{
  "intermediate_size": 1024,
  "hidden_act": "gelu",
  "norm_eps": 1e-06,
  "init": "uniform",
  "learning_rate": 0.00158,
  "final_lr_fraction": 0.05,
  "z_loss": 0.0001,
  "dataset": "wikipedia_en"
}
MLP neurons of a small language model. Each row is named by its layer, matrix (down: output weights) and neuron, and shows model dimensions 0-95. Each number is 128 + 24 x the weight over its row's rms, rounded and kept within 0 to 255. Numbers have three digits each.
A block is one neuron, or neurons of one layer that tend to fire together. After each block is what it responds to, as a language model described it from the Wikipedia text at the highest values.

L6.down16:093123131119133069070172112130167150145113142118120116179099056171118142089132171154131142111141103138118141095161129095132104125148136122126125155076133107148123106144127156107109160123117122126179065148109160113160109157139137111130124110094131133146141168147120134119147162144103121176
L6.down58:143145136121140115116147131122177119128120130111096115134122092122130140071107144150143131120114103137165158127176118093071082093128123103135156150121130091158147100156069125111118129108079114104155131180132141102166126159159176107150197132132142121117141125126148110124115144100101120116
L6.down69:165150125145129128118152100141181110108111113115141153099104116105084142141087165103129154125126113077126148105143171136146158116140142102075148118165130164090123122115163136149128098151131108138149085109126123108157137147130129130131122134102105160140155182126134103092157135094137131113
L6.down232:113057133130127146134117092128129119147127119124129112078131125161116107118084167136118082139074092125110136151128159139105128114116146138099086080105124136108162114096169119146105130123153120135132132125114121138123175127153151132119140137115071138100137150129119112164155117143090152149
L6.down251:157172155116117099140144111117110105155146148105117144105161129133129078083170092116133128130145105157145150099115155126112121092136130083138106138117115096152129122123170145134114102161131131110136127114136125092171105161120136100122129104104141114108139145091117147148144164140123104143
L6.down421:121059167119130129134147161194130154169130139085104116118114092143103112103085170126139121117120105123197136137165147110136113124125142057124140097118128137111136146129097145094124120125140130112097123169100083136101120132150127113139136127127133117149115162132131126133104174104149096083
L6.down539:135126120099152147127123151118177124126120098123116101154110149135113159125121161087157126115162141142113125153116112128134140162146156105129121144116121101105093116108127094132142139133134140088114149107122102145132126149135148091085154130106125134153084135159145150122148137120092103131
L6.down541:163065156126127113158139140133177119144121092109115153149132102141144165142156129118163116128150114142111123190130128117084101088154154121131164165076131138127134100136121131089150138115099124127160100135148152099139128101156173169150132115140143061131121125084190102117144119141088107121
L6.down571:122096155144153108169094148146136084140124134149120114108125148139115162168129158114107108145128139134106144113122117120146116083127097148104148148154102163130106092132131116114148132075165160096129113116133079130138140153179122174089095106049094130144094142134136151095166109110126105144
L6.down670:147093128150161128109132129126135146126137132164112128154099121102158129133130146169140125118118120125109125144094145138149132168099167112100100108135130121106117160111089178117150141129161149141138097110158073118129126139109167117076111124121060089084115152128105140086101141112124146119
L6.down699:126128110104133177090112122105134112158136123124137143111146120105100163114145092158151177156114131108109151105146104136149115174107124152123132128137153152163118130132103117108137149108179102112128103135107131124123116140135179108127146127157102131089165162125145118159174144172146136117
L6.down705:139100170148176131160138102110156149133099106147141107108125120117136158138143113134118172149136102153161135100142139116072163150104205116071122152125095152112084143140147160114103120113161094144161125133140132086109132154127121153124100145134129102094151107101103136117117128143122137129
L6.down840:162123186134106091132150100108107077136141182143093169109128149134144134134121141092143116126124109154128108129127147134101175139118120117154135135155155170096132125115143123107122085124103124118103135102195173124096160115134114091150107134157114124107142146164110160125170138098145167101
L6.down892:169100082104142119178158102108159116125142199118162135126102124164134127135132092140107124140119089114112088168165083124118119150142146100137126112148154123139142114150118091167128136085155144091135143131171125109109117109155149144159142108105119130137148100151169122147162121177132102086
L6.down899:088085102132142141098139093110070098118119148138160143099151085148107132105127130126159116137103123123162171123138129108131143061112112162118092123160067080127130143122155112137129123140101131127171113124153129120124155139109122104121073124154113111147148137105124136139153144118120146112
L6.down1019:167090126172117138159103160134111091123155121114141141122118143123136099139136143125122105142105118138122109101126145155118149114145104159077132070103128142121118159159121139122136127142088144174181100173115134143139140164139150137125158107112141132155136141139128136129123115129105121114
Responds to: Digit pieces mid-number in decimal coordinates (39.9158'67'°N) and cell separators in stat tables such as "| " and "; " after numbers.

L6.down34:106167136109140063116135128152122144120112125110102124139116150143122100159142102141147113100111113147134196131164115148156130105130099134112152129126091134147110090142134136144079101120159156115124064141136154139158127146140133128133103122124102156108125172136145088128137140126118105104
L6.down47:122090136154139088101087155141156143116106134131111117088119130154182139139118143146155144104097139149122167129131142124161135141129135110137114128160111165095120134119144097120120140132111094146138106133133135115158144169111145122086095118133100154131125181118099148092060145164110144179
L6.down77:128093167128120143086101131150120110155147154153141147128161131122099095088156122133085132125127134097121136154174116115106122150118119127108117143112133142146099113104067161122136111093131131122083129165135122162149131121143154131112132105131171135140137147111139148123125104127131156141
L6.down114:099056170156133134096120133113154155091110156107133143156140077112170099127154161144113142111078160132143131137131115140052145102180120090123124138128154133113117111107102163110110085133110159138125127120099123130125117112161106155139129120122112122144126172148145125118142122120130111124
L6.down141:160126144089106105134160152080146110119135155110110138124162129140134141138159151096141150140117120124139130143140163141105111161046144081147124120174145149119107120105117175105154137158126121091126127137145146105147095131136138092174158139097159102148125131138129144128078118124119125153
L6.down286:128076152122094149119103102154138099059120158143144133146092085131130088109144129115097176134132155136122164139083150158092144095173101133127165154066126147144125109111104144110133082129114171117115114139086168129137135126118133165134144107087143086102144107143116140072113088123148133124
L6.down298:132066155157163116122177155127141083142134126165163144145138138087138126120146134141100107132106157132138109147149106083107143108164131116110130135152117176171140119135112138134107102111107122137101135161143135116128110150132131143117122121110104093121139105191123125065103092171158114065
L6.down418:127115102162119089135094134145120088130099152113137111098172128133138115085027112111076132128097139118148124124131131107132103183126116149191139103154103102124119138113137109161149130072112146152104127143153146110160146116143119116139101152144134083156119124133132111120118141133131162135
L6.down600:123135119151109090092092138135080130128141126109195128127149103115107145096137130125123162165144131133127099129126114117082115111171122102142134156156134103135098091153059159135100102102108118122115104104178157130077131109133124116106140115157107169118150095140158107128141120130146130121
L6.down619:134118146120123124101138123100177163148097156137149107098131179176169143137136122157077157145103145138127126133106141111132113162151142090177138117160141138171087109144093077101107126123096125125090137167103149126096109120103148157136167101119159102154126097175103163132085103171121114127
L6.down638:098145134120097135127133111145149147108117141085106118103138123149114160141085129096179128079098122119153139111140163188137144143108121159128136129170144154088128105111164093144126101135111153116117122106125171121164138125084129125113115096140168146137127121112091155110132108100108165080
L6.down783:198064160160123143155131085156142156117116115137139130128134121143128139138099175126099109132152137160160141168119127132146134123085129144123139179121108157150125115092108097133121127110085106133129095131163141137144136103121061180111129126111148151106151119123121099122100109129085129165
L6.down788:164142121152111121142111079144149152131135139160164093151120145097122102081143142124169130175134120118111136116111106156087156066104130127153150158121155163127126102083119109169146125114109159143135174120135116115141144090095104114090158111141140114118115153160119111102116117143126131121
L6.down973:145170163154067099087137120118092136100120170139133118135110162132105129146165110140086125151126130167148185157145139126145141158161104119139146129126115141163132146095122148078186110119126115100110105169139114152162145098154212175167153077086155107151138148144097125141129088110116118127
L6.down979:164087131129148151138130083100104156124159151156151133133126142118120150148094164149100147161093117125132143149129178129093117146152131125154122127102088114078127099078125098081126147134109113137141099144130116138104113124131086131129183086138087123158107135179104125113169112138123118135
L6.down1005:123178139103112136124108156142101123180120127160123091138127117098105200147126144134153147121095113154123128138125160166105119115132100120097148112129149119080120111134130087108112114097141106138170137117138096167169145155077092111118166105126116104142135135152118111106115090135140136122
Responds to: Fires on a word's inner stem piece that a suffix or 's will follow: mostly possessive apostrophes (Romania's) and stems like exper-im-ental, resp-ond-ed, cont-ain-ment.

L3.down130:116134181151123107144115172129134120194113119117121133146135172124098151124125115134110120082136185140109125136139104164093140115091124113140124111120126126107117138133192123165122130123124102100124134065129134130148147160111174123072113163097112135138146096119085148171153129119116179105
Responds to: Finite main or auxiliary verbs right after a sentence subject in biographical or historical narrative, such as did (not), had, made, became.

L3.down492:152101114107129141130114137119134112098125129167078112129106158154112179145146165158138148115123106180148107136157119127109137155106127109153053168116149137139137145133121165140105167095121111103146127152160149081119131152130097105111168159095133102135131129145096108110076096119147130091
Responds to: Final word piece of nouns naming a person's role or relation, like postm-aster, bro-ther, sec-retary, govern-or, found-er, often before "of"; also "general" and table separators.

L9.down256:160150159118137123129077113109114082072135117135129166084144146142120145133166093131088098146108141153118151142118153127114124156179156093124114178169110147132145136122121142143147089092138120109167140137155183129156116134144105132116116178170135131161123124134125113105146139157095109130
L9.down678:164103148143141105078136112116113114135136110118082126121170142081128107127109088114152094090080135130118131131113111131156114134125069116144134131129153112176135137085114154105161135145155130140120121131163107145146159137126144141082092162145115117100140144168134112130130113142113131089
L9.down794:181127149152096157151173149154108116149122153107155134108124114113170104137114104148089167120117164135157128129116143151135131103146139121141130165140097162164105152130119134116108119112139139134121134130110141109158149132123101120104111104134101089080109118153126137096127131152117166090
L9.down874:128150147116119132094106117109104155113109144102185110132114110132134198150119161092146129135127109141101120131130114109146123140126157134101134141093187133136155137122159156112127118073136132098132148100102176136134138107106129145096151137136181131152093164135102107101126131112107102131
Responds to: Apostrophes (straight or curly) marking possessive 's after nouns, as in Russia's, women's, Berlin's; less often closing quotes, periods, and wiki == heading markers.

L3.down667:153166119106112143147128121103132127123148125061100118087171085158105117129126117127141133129155107094129152157154132136115113138103120110102159149116154106144117117125097118143141123142108150080121119154123172139120098115166138157151131113110171093151132167133156130132117139182133138111
Responds to: Number or blank cells near the end of pipe- or semicolon-separated rows in Wikipedia stats tables, such as points totals 49, 47, 0.

L3.down322:168107141132141132143149113170163100165130122112109119140157133101084112107142129117111133155140116151096114170094116142139135091146106141143124153082154123111136136125094187109126114119147128113154144148105133100093099130144121143122131123125158102183118134152111166113120155125131142155
Responds to: Mostly the apostrophe before a following "s", as in St Peter's, King's, user's; also word-internal pieces like -ar-, -isc- (Francisco), detail(s).

L9.down117:151137152155094125158139120097158080175132170163131096148134164132083163162129135108111127089137123140126154125101137157085103143149105126144133140118096113153161173110104127152131099131098119108130125144161141131135121098135123082118141130114094112096123148116110156115114124158150128111
L9.down179:116090091097127099135137127152092138168151117132121169122114124112144109101138132160118147131111130120120127122154147124113078129162167139095099155114125101127134147126193154129164116080152155128112109131124112115114131086115145159119128102148147098140107109150159091167113125107164138113
L9.down308:150192090151162146132129096117134155173137127126158105127125168113128139138120114096142105133125091183096131088121107123124112126165151147109111128105116133127148104119113130133151138129129104134144139147166154142106148129108115085103109133121110142161135133144144140129104140137146144146
L9.down623:111066143122140146105091128102139104123112150138158131120119144134116131093182139172067159114104125115119133093140147141153142132165104176148146120126157105166150089124125156124109125139125130128147110107126097122106127133105110139113143148128119157168114125130076144130113133151122126129
Responds to: Final pieces that complete a word split into several tokens, often role or occupation nouns in biographical lists or first names, such as philosop-her, sculp-tor, manag-er, attorn-ey, Víc-tor.

L6.down50:093094146124142155065130149147147121097099118121144178133143144105139088076106173127149122104100154164163119115132135123157170156161105103152153124121122119137132142138082128152157083135121180143161158136145113116105179113109179135103086166110097130139087105107131149133101106189139089118
L6.down82:168133115130139133136102150131099136153113139107114113134148114133161156133141157118137130145144130109117139141103082116134106132145141129158106148083120156145123133086111123123118124107085105133143106101143150128126124115115099138131107116145109163093168161143182161139107129161147144069
L6.down296:131046126174115097147103149143124136092110095124090148131100123106120149146163137117113109116133159112172096116127097138170102163179176143122145092169118124118105145108098150115108127111129106128151130111132115078133143134104091123120091151129129145123113117134132123131139107110131122155
L6.down581:130191139149130135134097127148116189122128146158117128107153166103091079119112167155108129128142160161130105144153141129138177156132144169117119084141155127093137162133134117177124141142124104092079087129128138115082125111143142107120130141112097132089140097091141143128110126140128111120
L6.down589:140137137128118139113158115052120146121164106171174148128106168125119135100116153153154153129135155125099141126118079122135154152147103132125146109158137118120125128138140111119108125134087128117131127132166146118088093146109094119113102140132100097099159100132100185100131126117107148071
L6.down601:169255123120116141120124104152114114123132090140161176115122105128140131159110112135152154151141124125129115127090111110146135074111123123124133127131123116138140107155124174113131089127139120135128119111138174104108178158118147133147129128127172142131126151123153117135169136142125169099
L6.down681:164121122120142116159143110157149126146154112113168130130136134164167142122167127147138129120147109121165115116105141066110145139087127101148119133181117146120117155137115145088105115119101109096129161135132121111163139139117131111078146135139099176149165140155125112139101107119129174138
L6.down761:148255143115160104138139147143126126125129124121126130137128120116121118092108118140128130142139112143147118137120146145135119106112111133120136130153152156094120147094131104127125120120125116126136119114129121124114134125107108139114142144121114162118139132147118124133132114153105152127
L6.down769:136106131123156176130146180113147098165162204087158138141144125090139102129126161155103108124118158112125126137097152090097145150127126098146151122141096120090131113153112136137144099127089122082111104093140186129144101161138139150087079126129107098149109151132124143118107127125152130096
L6.down799:127126107096136131138091127173098119098089134122136091121115102155146130119172116153108118150124137087143111173104094090114128122169149121145146115135121105162155097158143116125157117139107113122176144104131076155142102131139162118138123128117140124135101119079138118117118183146126111129
L6.down800:111182139147123142142120121111150131160144112146136134161114145115130124090153153134154168113122110105108154156100134124127147120146112139131134148131115148120137144107134138115160104153109122133136127140144181115158152160112126094137148119118071157157155078111139153113131150172137119099
L6.down832:149073157144124146155119135116093120120146123143152149136131149133122126116140131120117110108121117113102141096105095109152137123136120083102090145112117094130164112143112151123105176163140145101115127137123148164113202109138141116130108082129112114168177137129148155095135106114134141090
L6.down833:156087093114127101152120113133157147124130145102119111154079126164122159112134114111159098125139116125140117161114113139110061090147114114183126179110128120146138119105139149153132166149082107115127147109113192171147134144079155115139156159119160159124108110123122122092133158110105077149
L6.down884:134085131146174118169117129077127121168123155129119125137123118115118081111106124165097150115093170129119132103142091099174081115109125102097146137109151145141098136154108102125125178069091115133083107104151104105132198135118118114167146093147120120127142160107092147075164168124088137120
L6.down887:124058148126129136154118111125100109144098088147110117096111128112132087169151140097147141158155124124144119151121111127150143104134102084144148105122147146124154123141143123155171114122122146108143099160131149147105094116143100164099137114117135132130074088107129138145151083139117120161
L6.down1007:157106108127145143132118122162154120115129148142134102158107144150126136126111138107150110090136117110129117145131109093096123149103135145142167117127108142145149093136121125130141157111114152097146114135101139169163156081107123099116125080143125129110116184126127103109098144141112138150
Responds to: Words that open a subordinate or infinitive clause expecting an object next, such as to help, calling it, while, despite, after, before; also newlines after markdown table separators.

L9.down293:126185087102176147120107128141134120148169113144146133131110114140108162127133161126150114089111121109135111148097080131144127119111101113165118141128072119139128123118108105131141099105082117128107114139132125152140137134117150122137119109134035118121154104149119145140157162145135154117
L9.down325:081020143158136105134114090118132162164115135141129148110152137101141147167106139182141119127146142156128161120127132123119109115149153121159096105071162123129131120101116097135152101125105131131166102126133125126145151114134113116139117131098135150138151151098135125114144088108090161138
L9.down428:146220169128132096125127149104144179169089180140106120102116115116117147136130142101113117114093149157098143123174159156092115137091135139142132125139133164129105128131076123110084078141133148127131107111084131131099120139192093170121137140118152125144095071178089122130149158102153122160
L9.down972:125174135137135100142124134129128155139130124129134148131136136128151118133114136137106131114101133137131119113133144116149134110126120131125125110122145145125147119149148137109120125132126126125115118148118148093120140121130140155135140135151134134150140126122113118120115128134103126130
Responds to: Mainly "such" starting "such as" after a comma or noun to introduce examples (such as nitrogen, such as Hercules), plus weaker "the" in "one of the most/largest".

L6.down104:149108153111125131099122146119102126129122142132122165101134132138104146138140159128129144142172159113140078131147118115082123114157083108106166110077166130147081124123145104089123140139116135136141114152143131124171085144115114128159118145122153110183137160099060122156173139125050160141
L6.down186:129120125178085135089163102173128139118131120139152140135138109120137146131082111126099120105098136117112131113146127145118143116071108126098117154120116142090124126128114126158069114137138172175129109164108150109121099134132112086102153156138095146121097115153182158115115161145139165130
L6.down293:129148140160145152096121146111076172139113131112141149129142126110133115110148128119133152101108130124137090101147101090134133113134105147145124120094165133121160080109112117125120135136149168116130123132088162094165131152142144111118089117133152140133129114130115120101127176172116128121
L6.down365:120091140116116146140143108149123124142148117126160182137101139133116127161135141110135106156194107117113110130136122147128141168147133110085131132116129077135122094119133061183128111104135081115127120151129158128127136124110141129148123127152157165124160107139156111152112097118110117144
L6.down370:121150121134172132162123142148137091130148168143134116153128102117130106124148112129111136108111144154139096159139094102136145109162142129121127127130127146132113083109102094126119159156127164132124181119163154109092140145142095135111122119124081114071136118140106143069119145119131104123
L6.down403:117134150119113159120149107100126133103143112109138123104097129136118100167086155131082125113114146107122085145153105119160122147129133127131148154127123162145129103149137117139145153136132109111094127144074105108123136120123165163095131112079119099139110136099143119160105084103130135167
L6.down442:110180152144114104134091115145112099165142165171155143113137108141132106145132120105147146138129160158128132129120143084168120135154141113092140126106153175159119163095157125125108129095111089087126133136190135125128109153105127132160119126067115107112136141083106122111134137110126142120
L6.down509:171107124164106143074132140133146088126138133131158185146149136141172171110141121109073085145110114126116109125156132111125127131130131126094137086144179193118159156143153112158112110120102136124130113152112161086133105158166171108119071129176095098143120144077136125128120139156130134142
L6.down598:099111099152134128106148142154117141102135106121131144085124129135120121132092105118182128162106166136123108145117129131132154135151101098117165102112163082132141108148188156122117151165161147115160134128125084138158114141100180145136099123124115105166118124100097121127118095169147155132
L6.down620:106176120127125151094106125147150132128061165155107149155110144084155149123136117152116109125112123117134106123157152082096111121139151143136132177113093136094100156122111123142145093106183124128139134103105098138131124090100103097091069157113129156069101162147117144122105133155142130122
L6.down741:140129095163165139133133123149156132184093169179116182096155143126147074078116118149115112174120140141108108129123139142141149141095113100132109116098152119126120122137129130136113149093191125093079121133101116197104095098087150085133134114092105120127154127162139128093132110100088135139
L6.down742:142169121169121134129155114137171106088122116153165153151159156190138172155156120155081121107111066133105119114155111113153157127087133125123103150112114123142150095121128170163131158117160131139171115106151097119160146128115123082123112141180112176127102091099157088151143078154178135112
L6.down749:139134117150140115152153164073184143168146108108134158127141116100166145118152180135111143113095114127110155121129145132139140146141142124136095150142133178147152127126117114115117108124148142182156120129120081119093156124117102099136112089187088124128146115118184146123163151122182161112
L6.down844:134058139117144106122085171133128079122105089132101141136131148081140118116102117156135154106127115090122109102113092137159116113169137146123130103150143123125117109136094110120104150118135151116108161126112105118139113134122143138136124161108155071141129124120137123107111158130114136134
L6.down850:119131101096124113112129101128142103129148143112115139151105159148171158146118179146103118094121126115103113120112150117111124139157138075128116157111117138101132093117141120108127155185138153171124094108135146095116146138120107149146072128119155141141071138143135137104127133134155125133
L6.down952:143140116119105133137115131106111102146159122117150110103135137126138159115091115136141121141128091122121141103108157135151091098144109121145128109111160170152140117148149096122119137147154150131179112141130114130148116145150155132145133099162153073158178175126113128149194216126122139104
Responds to: First word or word piece of the predicate right after was/is/became, usually the subject's role in biographies: the, first, specially, currently, named.

L6.down1:137110112153164131133143108100136129121109132131139122123167133102086129100113096129079121153128146122124122093126137150127161107181130162198113163155111126091102124132159084128121136125147151138140128133130165112149086148107100118124154116112121150156101131148106165135094129155137164155
L6.down38:131147100129154164079118130079078136128110110146098137154132147115120168114115151086136121128102121143107097162121105132073152063144089118101158108124126161143104161080119129117132110152136148087145109156124131116148119134152115122070132134140112110077153189105145102144096123114146135159
L6.down337:141122118161138088111175115103117143133132136108103127114130146104081122126125158125132164175127138147124103129123143173122145098169098126123120115114128194099133122168114126135122131171125192131093113147083119137119134116122097104164089040133152148143134127127068126139122132114134167156
L6.down349:133157128102126131121120099086141132176133145119159131145168121115105124129138159090129136141100149164108146090116165137084155124124095136114130141149115096114108109117135102147094169120097121105130102159128144161110163125135176142095136115100117159133165136164135124124134120121128102155
L6.down364:151139095127145120164152115111116106153134147147136109084141116117151087135134115113118141154107095119148119139132149069091120113072096122145114097104111157129204109136159112128112117182124112130127138159111105163130164115142139136149163113083114096132133123130107139155135122098116197165
L6.down433:107056141086128138110103111123070132164122125142121110140114174128136134101094116089147140126135140130149128143137116126106141094117152145119121136088092165187093110098130124118077138128141115124113129124131165153119111137134123114125137119156112157180153109112147124154146153145081131160
L6.down434:153121141161131137159126132124108100107112128141139187093125104132133144115165118111137133118118113123124087157123189123133119141141160110138084109154120142179145137069140094127158126169173082094083137133146161137147079096130146140119113089155150162118162137128115108120116148152133113079
L6.down448:153092139108133105079144130126120094097125121163109140107178113164130108150123110140133168142159110101161085153137128103083104149155105147128150116146095133134122099123110177105144135112124113119112096089147120158131156136134122122126133127135124143116172146133138082100127128141177121094
L6.down453:138138156100135144137160137093094112156122135125110139099165136089133111132112128112136136157107103132112126153121151161141151100087113146157082102142140127113158139163126134133090152123115184105122119122096129151127092155103134113131178097091101133135114153123106136138109100108101143156
L6.down476:137255159124115119169144116096097131140100099153140145164138157124121134134166136127128158160144127177123091124129155090141164127129096135097121147120108088092105107120157163135141109136137104152106132118132077118092139179132117118131133113102071151125129123136177139113128105169156099092
L6.down482:155052147118111112117134153110120137091135132096131175134165137118139056117139123175158145148149131145115133128125169088161138092108143093129082160148142125162128135148063087111103136129126085129118100122106125126091103156146120177139071137122114097130122149115130099151110111094142120150
L6.down532:115103117128171157154117173082163122144147133131160110156140084124132177145132132120113078151119100102146163171104138129160125122158135161124126164087092109092086107154112120162100123097115146154152179122086141116135112160114142145081157135143105124132134139107104143133080130098164145126
L6.down535:090095119091109141101125109110151137138120153130096122108110133092107182119144123098127105109111122118116081123123124118131121193089111150140127145140124141105104107130127117115152072106093115114096119115114130114151135168139085157134165140118136116113122131130140119108127094148131111129
L6.down634:119143109139120131116127130127119133141131174142118097121138194124152105120092144156093106131108138099150111168151123153148132098125110099133125110094100153100125083130108101107088110099185110117114083154118100149112150113122090181115160175169137152093107100147140132102148144084118124120
L6.down777:094100133159122119136123164114156084175113128148095145132176159096128096135131137099168136120122109146151141129157153073137157195114088141122146134127136118119138150146129155134119159090144131091127166070145120118136106121112090103149099142133099150092107128142090103133149109127177066126
L6.down858:144167141111114142118141117125096086179132131169119106090100115110097089161137139076190139106117107133142091100141125105118132173195150098118138108101158178167131136136170094113126150124103156114146142180160161110172165127121075162101137176135153103127122097104103124120169130097115131136
Responds to: Fires on pipe separators late in table header rows (e.g. before ±%, Nationality, Lyrics), and on endings of role nouns like chairman, owner, champion, captain.

L9.down489:139085145138138162119110110166129137121132156120131132107095102102130129172084123135190088105116124103167075147164105122084134116122134134154145094128166123127131121130129142113135176112166129114071171125083089131127187162105121116095085127157122136124133119164101113116134137136118145141
L9.down620:094151152150111125118109110111104142157122142114108106140093147114137128134144124133150159127112154143128061135125128091105113140146116133135152125137188157140120096141096131138155087135126146133126160160152150144155128116093134167118122141104099103118158124126150101122156086150121168129
L9.down881:123144088175131113173151140154077097121115145096119131140126104110152130132156122164126102140119101144152127132123166121112106157165100090163135083122125161158164150109117119133092145136120138168141140152130154129109102119100172125149112131141144086130176107078121121147079174101133151117
L9.down1014:127081134113131109166092149125132123122148086115142100105144139130124155169130142103113132131147151150091115123127124108088133138170149077128104134127129156151147133103124147124149099109104121165125128120113087110082113097082166151099165125137110134149103194092120136081098140136125132163
Responds to: Word pieces inside a word after its opening letters, often in proper names (Lle-id-a, L-ó-pez, Mon-ro-via), plus "| " or "; " after a number in tables and lists.

L3.down872:144067144134117123104112129092128106092091111145145108156167122152140152133110101112117107125145115114135149142126147123175108137091128120111114106062142133085119145111142097132128151145143111089093157121150124090148130135127170160177114107151142095148098161093136153131110150072142127160
Responds to: Mostly the after a linking verb (is the fifth-largest, became the club's), plus mid-word pieces (Comp-le-te, av-o-id) and NE in NED country codes in sports tables.

L9.down259:136197144116114137167137113139128105131141132137164136127169128137131144132132148112129154157133082079108141068132158136141156128108089134128083126146155107097132112111113159157088151137126127123141141123135152111117093132131168119129090110131125141186149144108173126127133143112138110137
L9.down295:128106126137124144087117147156148089154116132135117160138095090145148111079138113083090150115072121136124165130133161120136108121097130151148144182136128154099143131156117117124100142097110158117147152087147178126170139098145160139112144117114133102102135129131153113134137146123096129097
L9.down514:117158119124128123174153134112125133153114149113151089140142182111157139163102126144114142079129139101189108137085125136149122130147126114131148081110165108113172132154133138119131128115104142120133155149123135152119104147158151151157116125103177141155104151133091150121130171134104120141
L9.down1008:127109158120113132121134123132129128166091145110125119153141149090115112141145113127078155131111124135127122112123142112122132132102139094124131119156134126116139163143135120107127155136166154155115126107128091090082131121114119145123144082111121084147157128116181162160134137110084117123
Responds to: Copulas and the first word after them in descriptive Wikipedia sentences, such as is, was, not, known, very, most.

L3.down156:100167100127108097132102132160177159120098128148146144100102147091161141097114113140122151108127164089099103073129138135084062155138119122165162120114142143082144121133143110130123121075129108146175158131137119126132128128095105093115112120144069088099128132143137129117141107155122079089
Responds to: The indefinite article a/A in running prose, mostly after a preposition or comma, as in "after a series", "for a Lieutenant", "A gun battle"; also thousands-separator commas like "5,000".

L9.down151:128142138129111155125119141145150154170099142116118101151152127112146153137144106112142155117136117124169102100150078133127084166118116088130151138094119157080170119120149166104119137134070133150127127098135159138177094135146114092116145113143060131156149117144149125129088081146194086178
L9.down181:100092098166141154143103163109127192088129169146118110118117129127143118146071104112134138117114149138163119111135097117146110175128129094125114090108150095114121117104135140107148102037096091132123141139151114144123141126135089108126170140100109092092123128147133121108111132127165091155
L9.down457:105119122126159146108136135101135169114099150124112130143144137115138124121112126142135108097137134119118128116149170083092101139147138118147150119134100100148131127124141138160123119112131137143159159126142103106141096128082156116120089133128155110139127132108159144142096130117174123085
L9.down808:099099142089111132125136093120120128144101128109125118118082127150135135131142130153149138110176152158136151153129103132151152138162102170158126096113165133132168090125147104165116110151091111136138139150178158155131159121107117164102145126138179147137117104145142076130120119174125098080
Responds to: The article a or A opening a noun phrase after prepositions, commas or verbs in prose, such as of a federal campaign, a total of.